config.toml
n_layer = 9
d_model = 768
n_head = 6
n_kv_head = 6
head_dim = 64
d_mlp = 2304
vocab_size = 21099
activation = "swiglu"
norm = "rmsnorm"
norm_place = "pre"
norm_eps = 1e-05
positions = "rope"
rope_base = 10000.0
rope_fraction = 1.0
qk_norm = false
attn_scale = 0.125
bias = "qkv"
tie_embeddings = false
parallel_block = false
init = "uniform"
init_std_qkv = 0.0218
init_std_o = 0.0
init_std_up = 0.0218
init_std_down = 0.0
optimizer = "adamw"
lr = 0.000768
beta1 = 0.9
beta2 = 0.95
weight_decay = 0.17
lr_head = 0.00496
warmup_steps = 251
schedule = "wsd"
decay_fraction = 0.551
decay_shape = "square"
final_lr_fraction = 0.0
batch_tokens = 131072
seq_len = 2048
doc_mask = true
train_tokens = 844600000
steps = 6444
dataset = "wikipedia_en"
MLP neurons of a small language model. Each row is named by its layer, matrix (gate and up: input weights) and neuron, and shows model dimensions 672-767. Each number is 128 + 32 x the weight over its row's rms, rounded and kept within 0 to 255. Numbers have three digits each. A neuron's up and down rows have the sign that makes its largest values positive.
A block is one neuron, or neurons of one layer that tend to fire together. After each block is what it responds to, as a language model described it from the Wikipedia text at the highest values.

L5.gate420:126158076104112110150138143146137071117095120087154165124130128144098107108076134094167138187148101135055160086126179161190124071166099102123054116132108157127116094098125128156113137151118114123069102127123146124139125100115119158147124187105149092129064156117119160099083131158172079231
L5.up420:131100083145152100144063138105111107146201094051122191126157130128079060106145119097134167113142079116128108159100114108075146126129149128099075079146058195095089167095155135125114164153133093132117118154137136098166111118171083166134100133139106132154044124093156108107120152131123115143
Description: Name pieces, table pipes. Middle word-pieces of split proper names (McC·om·ish, H·ust·on, Gu·ast·alla), plus empty leading pipe cells before "Democratic hold" in election tables.

L2.gate247:146159107128098152139175239138079159166096137075134119114153133103103094095181141150105099135094207097094186117142121131171128070171120153177144138099132119224151119130164138116089112140182115100120069108185044127141126131112102123100118129053132120142060167167061116108139117144104115179
L2.up247:131144095136167140104112157150172097171113176093087081086145186092121081085197168144129151129104158143143151122105101110147150074157116081145143145104144046158202175091105117078129108126129125138149136121128091165105142167137105134065123149103103149150152143153101116118121060085092156124
L2.gate265:139124169191152078136165091168142075080117075116140156070111074163119124114136145138192114101134178131100196141169134098188162189111080139152073139051146148137120088115115157156116185110120146109054087177156099133151101135091132109121156138166089149096111112077153162168182118171087110094
L2.up265:170083110149101121130142156180143099140115067092059147138145170110105141141122155151191099135157159153164167133150146109117098102169093130081163147075147133135140174096096163116129144066087115084163131164070103179098081144167134135073119113162163169165128158167081137161183134212129114143
L2.gate1230:145089173118102160135180139164138124134133115141150150148151097125142147149096188143091127190135144138148124114192116155185119125108170075136157152099073170147147208092060106114095080142143146148133115117162122150110143129190163121121181094101178115103127145147096148123111159161113121123
L2.up1230:118117113144109149167119119119137151092122120097163155133102110140134139110126117155069070153063175146124194178115148107189185094140108137039081147122107152184167087125152176116151159146098127131106168120106157131126141112131129150110125056142183123101114154111209167123163118131115138118
L2.gate1366:122136174101147127146126160125092145097125118134157161186146135122106119108126153153134102120133129142129180186161059145157128092176116110074214105135089112154126120121130135131220101130150170126122106090156112138102148080098094103107132114094061156118090134131118111122155132142100135053
L2.up1366:129176104122123149155113153116168122128181145129165130126093099110066152085112128136105135070121167156112107147146103109178129140157186137146166133094140087078136149125131114067108102098128162180135079092159166136041154054171111194093119128117052157094183132112105099141099153162146045161
L2.gate1545:050171127118164169132073123109098138121137140135125143114116114177149150131115146175060142111116137123050128200171127141149110115149119087185168155083161158182098130087111132050059087150136130141131142150090089157133128168137171119119119079120185130133091124108073149176157078140116151119
L2.up1545:124126157140146116081152122194141159127111137105094108132100160077082119139144127151108101154085159086123148150140149173125152164143089150121085143158106160162087112135101160143126142107119068122104138096074147100138133115121186111058144051076117149136120132113136166179156124122118117154
L2.gate1713:103123108084149108135105156092127131108071087106142164115151104091111152127141091178099130127069218092126177193130126132163144134182128141131159070041101148152126113076181128122125101118152188141121068130158080153071152113130107109094174115058116118186054153154099200204190093118129167121
L2.up1713:124170131076200082116113153150107088115104134094116151133154180148181162148111135119100142087101136176138159161089117083089177154094148174142123142110163152138134118083148096148096154170153192153132117126081179112103090125140147128027155077078113098131072132144113135148182135109093146127
L2.gate1820:098047113137078124173118141132083128094088084091172159161092055168119141095096116117139117143150184116137134120187150081197122104160159127079105146037114144140154130112115142125158124109151132146141085156138135198100102132152141064110168079128099146118124167066124121141112147152156078126
L2.up1820:142135190094117112127148147143183130130195125152145096158081135151147121143110126143145189088142097176104103122116127106159105085086181126100172081140096131125159127145163079110151092112113154123129131209127104100135148099157145128099154136091083171162122170112130096122159150147095093148
L2.gate1919:095074076105085126111140097109126126125071099075112141105147138147068144126176089124146150096123131079123042136147151076059084117131120142052158109106116127104111117116136122120086077170146181122106122182145123136097108070129122167110139152100121166181072128091104138118172136104106154176
L2.up1919:087167180106149132122086113152152095149096135114124136144112137135106173147099076085114083075071166131137145089141099102176101144137155177088169142120161056153092118129163126117120064157145126155149130090113090118152127109115132138132139120051128171115163183164151062052128183161113155159
Description: Light main verbs. Main verbs, especially forms of take, right after a sentence's subject, as in "the walk took", "took over", "take place", "put in prison", "moved to". Weaker hits on table pipes and numbers.

L2.gate71:098152198157102142118122057159133118121119133135153107141162128104107080119101155110123105152149122129122072141130130207168110157211116122092115146100126124106136120150222161048123068084109138149137076129105110137126157163140127118099131117099129138151128133126122103167123114137180134157
L2.up71:072102120128118156040123159183146110133104109122095113077141135151125124206160186136129130084131137137179112106042096104129209081160121101159182132141149128119114140117192144105103146056151125123161156140098141124088121127107100070152150174141162140139080092073095140093136180186196104148
L2.gate597:091157179130098111135161152130103106095095115102145173054129093174128138145150115170162106087141143128190124158129165123116134169120132152189093183104130168105114187160122083172067113099196104170109145189148100113117097124125111132126131130088113129108153104106119121090143146147127095145
L2.up597:140088080100122132176110049122155172137138141138129147109112136071172153167119130158119063147116104165117099113125130152064129094119172159123123206131124129127124140140160164126123084175089173141138166180082115195148139133100166148075089183147137077105148151157154143138106079129112135140
L2.gate611:097102116128148117089169214108121146124115112108105163138188136054165160148151115147119194073080174131152122101160128143099111157124143136110081115170107132116156139085190094180122143156084125140162154085131164177149123119156148159081143192077157115134201143088133138113040157136139090161
L2.up611:105113109132099135143088148130108187155144159084137125131129106141122135166184216188119108175128106106172136099112128169104139098143138095122117173174104138104094151137099178091112126152111105171151101117112114201071127128059143079147096123149149130108104145194104096111066145145060104139
L2.gate671:136132085121098134141175150135117116126131073079140147134137125199170123149135135049131070186076162084152130106164126044147086114124124148112151133073124188072150139121124181088104081193144114170115130140061130141065109130111170161128115127129168129152129124189139157150114123142089089115
L2.up671:137222101107098115135224129193143175149098075105150153155122109116121126175127094128089104154083142114137150119139119085139141126147163163129159135184119122122044138079164167194116066147186188216116062140143096159110125113143165114132176097136121148151137132167129135159120102135121093157
L2.gate1546:106175179151116147167183128167133152108077149131162135124099162141139158168064099089150078125131192105079179119167108118158122131159104135126193175122165106145114140149164148167136113093085091178112142132096122185130126186191127135107154096115106117120092143159051161153152153141141122117
L2.up1546:180224183155128112138118133120111112131165145138140099101148178097109122149122169133117126168174119159100149144095089148061142124163119101134129079164138100097127120096172166115127097084140100146097178109114084127183138112117112133083137153128118114133089096131099152132177191135115155101
L2.gate1852:159150098122098097188156158147137105115103111095096154152129106085162107178101101148091142108105188108150134118157157113124122131148117068160127142079102138122111176111149147146080121145117133157138086134148099100110124123096145075135130121130107129027105085152092112124160138162109182211
L2.up1852:114117111172103111103103162102097124092084156141122115099209093177150104090165164138158012112105123086144170132104160142083126114121148097123115051143086155106185128131093129088145116130189077121134127123050126135086124123144130191130168149084132100160114078174166126131099114156120165117
L2.gate2180:110087177139095174127186104101144111050111088101123124129091140146113079116137065108142109120095129085089104205169165143130124173146098116123129127083150157139167121117129091106135131147177121115126120203151124164146137121170164157154125112129081078128159125137126126110119117149112143153
L2.up2180:164169184144104134161113112139181085121127091124111101151086123160165122136078199184153088213130169156120084144161155107206038095103120102155127108067184105115143135097149100178148195093143110100165128108058098165121136139154139108119136148083112150063161134116065158123138133196139190132
L2.gate2287:055128108094110087143075090136098142144107095112136153106115125137145146106111072202070051191038148176100200087151150126140130126161125149163104120137131171136138087155158177169126123139145109087095146158083114172116144165140158094041108123099124133081146131133145109075140070131100102150
L2.up2287:130137145138121143085127098116112087120170105107118141100145182145104144165141108145121123135117159082125129115169110150127135139112121102183127121127130158164166109121141158138083126150166169141147152187099082141138114137088114093128112088140057096108143109134163130097127122096108122140
Description: Relational head nouns, to/into. Abstract nouns after the/their that take an of-phrase (importance, role, circumstances), plus to/into after bring, return or lose.

L5.gate1822:045113169108052203170114118119108101139138041085166132097143134161150128121119155098182127091132123164143129168158105150142081161152136125158100205138155140141152167073177160123111154111181147077119130116106126156158114103154166096130075125100098120129142111152162067093086140113147154105
L5.up1822:087101127063100163155133161128191090107142100154079068169194098114094165117123161150137103144106159148145193165129131084113082153139132148224125180147207186147085123156133143103141080098128144138115101175121102177126109113108111099097069135104124111101134159109149080096112092104127119175
Description: Abstract noun suffixes. Final suffix pieces that complete abstract nouns of process or state, such as reject-ion, fulfill-ment, disqual-ification, often followed by of; sometimes whole abstract nouns like success, favor.

L2.gate322:142090152087112145123082212086150129125081127102134153122124104192095071114174129167073101058106136113151193146120156049175189135124118102164119189036199146112236095135061151111179134119127084075151160110137131131085133118162141159116166113168094125147144176144092160089114147116084149157
L2.up322:151196117150083112101140097065159134108165116102160137093102103112120133137091099078118171189099128177147084103072127113096105114154146055162103092169110090160137146113162121131090147144116140104106122142080084095120160090112130084162162180109155111145149078107131118087096157146148114171
L2.gate1043:080169148102181093158064138116134112117175113113122152091092120173146165144096156169130082113108148117112145128094146107151129095170052108101147109129151192182165147115157146177098187137118116111130102116119119086096100155161150123158133140109100119098125129124117101091158055087159137174
L2.up1043:094160130211103130131099138066110127109181116113148158108152136122166124133092078081157140117064093126102092113121103116139188151102134163106096086132164079124136145153126110130166152108162150078143129100126119150157094128139130147088107161122128113070127093087142124082102105105165103160
L2.gate1411:110085133151104110107099127127178160164147074126104142176043118166073141150116097161076111164059162087129154168141091028165154129145158162102101130123115137141125138067132133161120118145139161103103092145103142095114175103151158137137161092124132184093058179134129174145079154095116112114
L2.up1411:180136115116078156103113103150093140115127167117163141118115114191145135154144112162143105110076113146132072132132136180169063131160165140131131112112136166100098112104128118099111199129114151125111147113113161126138170112125099110120065157167078115097138118174096234130071112136113119074
L2.gate1435:097144106129110089144117101092112140125165024092212170110066110075131104138082139112156121130130185149158072151133163081161139189150114156169085141173103106090100165187077119161156144149088091110108081128145134141119107162078115124166119149141121136081164118136126098046061156114166130188
L2.up1435:120174085092131089154108047159171141172143092090141151147037078124147138116136003094112158117129165089105082094114143138142199146118164139105118147133098168154128070173063146115169134087108125113136123155086121115099117089120090181129110102189132078124089152149157104074157120131184129161
L2.gate1676:093172110138137156078097136128129169084143106105130145122146140202129091131101175100122191084114123174134123079141135123149092163147107116071093104159139154147157119169095083088079164126106177126156101125081148137075142144092112107118138117158074117215148167146106111099106108137180126122
L2.up1676:105179171134115118130109228058121071096154135168127129103128122147108076104093198167170083135172096094131168158105119117147090089145086083129149161139191087110126088102087182139160171141168097101089118142150150161122086113114121106146142125153110154124062096136082159118103169117125187122
L2.gate1756:105147134122142094101123105183076107117146072090172092107157169228127119050161101168171113141145128135115161107131074121180197112161114123185142120134126160143042099084156181156109169135140141150104114172106102134129134101068142150134106120188127127066157123121100123137176124161112145124
L2.up1756:139101120156068113088093146126139099109147095046166197143099075139079109141107165098151121135129101154126131143131154136180105076140152089106088150112165200096128190107140160128102107102120071087128173114107139143099129106121170102118187120119069151123076162089139098152175121122184107151
L2.gate1761:119113092140110107118162177098105064131161098124181077105122147162043150094120121133182116134095097097154137137117062141135120101190144138168119107165132246196124190102047112135068143120110096147132095145144123118095101123198171194176113149115151177166045123117131132126118175117126148114
L2.up1761:169076147158141176107135157108122131130155163099135150047115140120107087087136155182113119102157111163136125082129144136142164142144131084150137138162192073102095154090166083102094079103182148149130094125186138168162150098165100176130181160086119169112109111170176094065112120105160139088
L2.gate1807:135101127119087117170140130106166127125126104129189164122115117081086046157115118101150068170079149131161156133081115139127134108191165127129076120107147134190170166145146170174115084140130086110075123120078151141148128100116134147188122136165123109092142137117127141101143141116163099171
L2.up1807:170113084133134136099136193136136118128104103098112122108110123104160173084132159174166091127190082159146161112122123140137034104144083114163151105135140168119123133160110080127168165131102140116121163125107145161105148143123126051103182113098098115107138125173112080114078152138092176092
Description: Upcoming number slot. Spaces and first digits that begin an expected number, mostly totals and turnout cells in election tables, also ages like aged 67.

L4.gate217:126080079109098106158165098167112121135092098095156094092119099094105124179103145085206113172185136140140078090208131134208139162115165142136100129107108134104076163122176025229093094183099153141144101139098109106124133144080126092116073134182148143110153094168158135075066168145156109112
L4.up217:118181089169095097152121174149104123104187120164111117120116153117186111108198155095143131180100116121176165120183046120107129081129182137104158136122144107101124123069094135130115152146123135078126101081092165122091054182130149172069121153122146136130081123155118105152081135120167120126
L4.gate231:067108089124098195169114097110055127092160142082126124123157142127124088122135155126159130158112160090149134111184164148103133108171122111145157148146134112129101078112087173108126103129128111066103074167144032173128107169095145121155127134148145143078097099194101118082154110155146120116
L4.up231:130151120100182184085107137148173132105108130095150181100117127148057145068102108144092138093163169115147197166156118088141125150159105111150157096085153103132118115178085121136102169149102188081138141105118085137107169127156125110130123140102117104113118183124110158089103157109130133083
L4.gate447:094171092130154104130163209181005088085137096124136120180185081146143123123124114193205143151196155073166160168159100111150073107182051095123152165101183175227117130101167147102076143131142102055119119139134194158099183155146141110098119108086111170133089154236121132111140117124163105170
L4.up447:087169180065154139129124129137118120128075142116149074146091178125125145144160128071125101116168126131127122133158173116154152179110120155123120106151018094121192166100113077149103134119090173121123109133094141184068126097101124153148131086107047126128132115097070207200194161120077111119
L4.gate544:113085099128151165161105171103184127094099134111130138134171073162123117126091089098155174165087170178183110136179126162131120127149108106140138179139113171098112209086067110117117089134105152068135064171164175116108124116113137211115088126146140144144153182131126125082070144080127074123
L4.up544:096106139132060136150138128093130106137171095164124118129127126198162139150074137145146163087124069069125150120141183135149111162153133061120098134119116125147140160122101172128108120084181098129132133056043114146083083050135120132170145099115119118146114041078158144102089169119079176094
L4.gate1169:136113123159135132170117174130081094135135064138159164109120109143124097093153174087174141150071117137146141126100036108160111132139133106164083092122076096050120171125173097092104062110135150128113086169188157128121117079169147097153163190120139140103131163153117139163126154136169135111
L4.up1169:127102141106153118048090172114138113100182123104081144095135128136154145082140170086128126075083153067127142099175097133120178097157109099106092173125092163102124060129073122168128135153139167076136104189153156119112075114078117147148141135115085200093158120115076122089109105163131093094
L4.gate1356:102161147122100191091116118115160048111105153080108136144176147110062074105090086134143165133134074092141160147107147128143115127158106173155128141097149154115105116141131147136078113172096109083132121143066134155141118105131191107146114154081091156145115103140154166101102096102141155187
L4.up1356:126168149114116177146193145150107133097137112167099126107133163126164108086115204144089108146218132091111137094149136171149082106120142119137069176181120095167128146151079109082108132126146108093102138118184075155124119128124125163093136175111106155155055167119005113158110145169093142122
L4.gate2269:130166096186131082072165137130141096116111087144135104164121095148094154120143142111103143121119138157115131088157089085211135095137088171101133156098135075135120172130137124122054135144139180108121034160153135133131149118140120121119127107101137159156052189177130177119108120162124113112
L4.up2269:136140171124110110128077127033141168098179103060097088096174099076182152111126101125130169103106161093177140097092092120136142122149097138149055195122174113171123182127081120130105171128096154153137111145176100159104128189115141130136139102155132153118162142116126177134159144074069185120
L4.gate2296:110196127112136152127103146156104076139217088143126117120119097070146069176134096108113110151121134138104120194138157174161106062126061141120134123122173108122133143120133117074115078181148099104108091127132145097105139148112117151155146100123114144117156160153121167123091090144135154189
L4.up2296:100145137160149165135087172140108122120137102137136217110107143150161155112104147170194130162133170148162129072145185094161136146114140102123135128116185127115113120129093139169155197138105159124146126176120109139143124096079149181146103049154105144100126149142115093095107055163107118113
Description: Table total-row figures. First digit or blank cell of numbers in Total rows of Wikipedia election and sports tables, such as 100.0%, 694, 5; weaker on scattered prose and infobox tokens.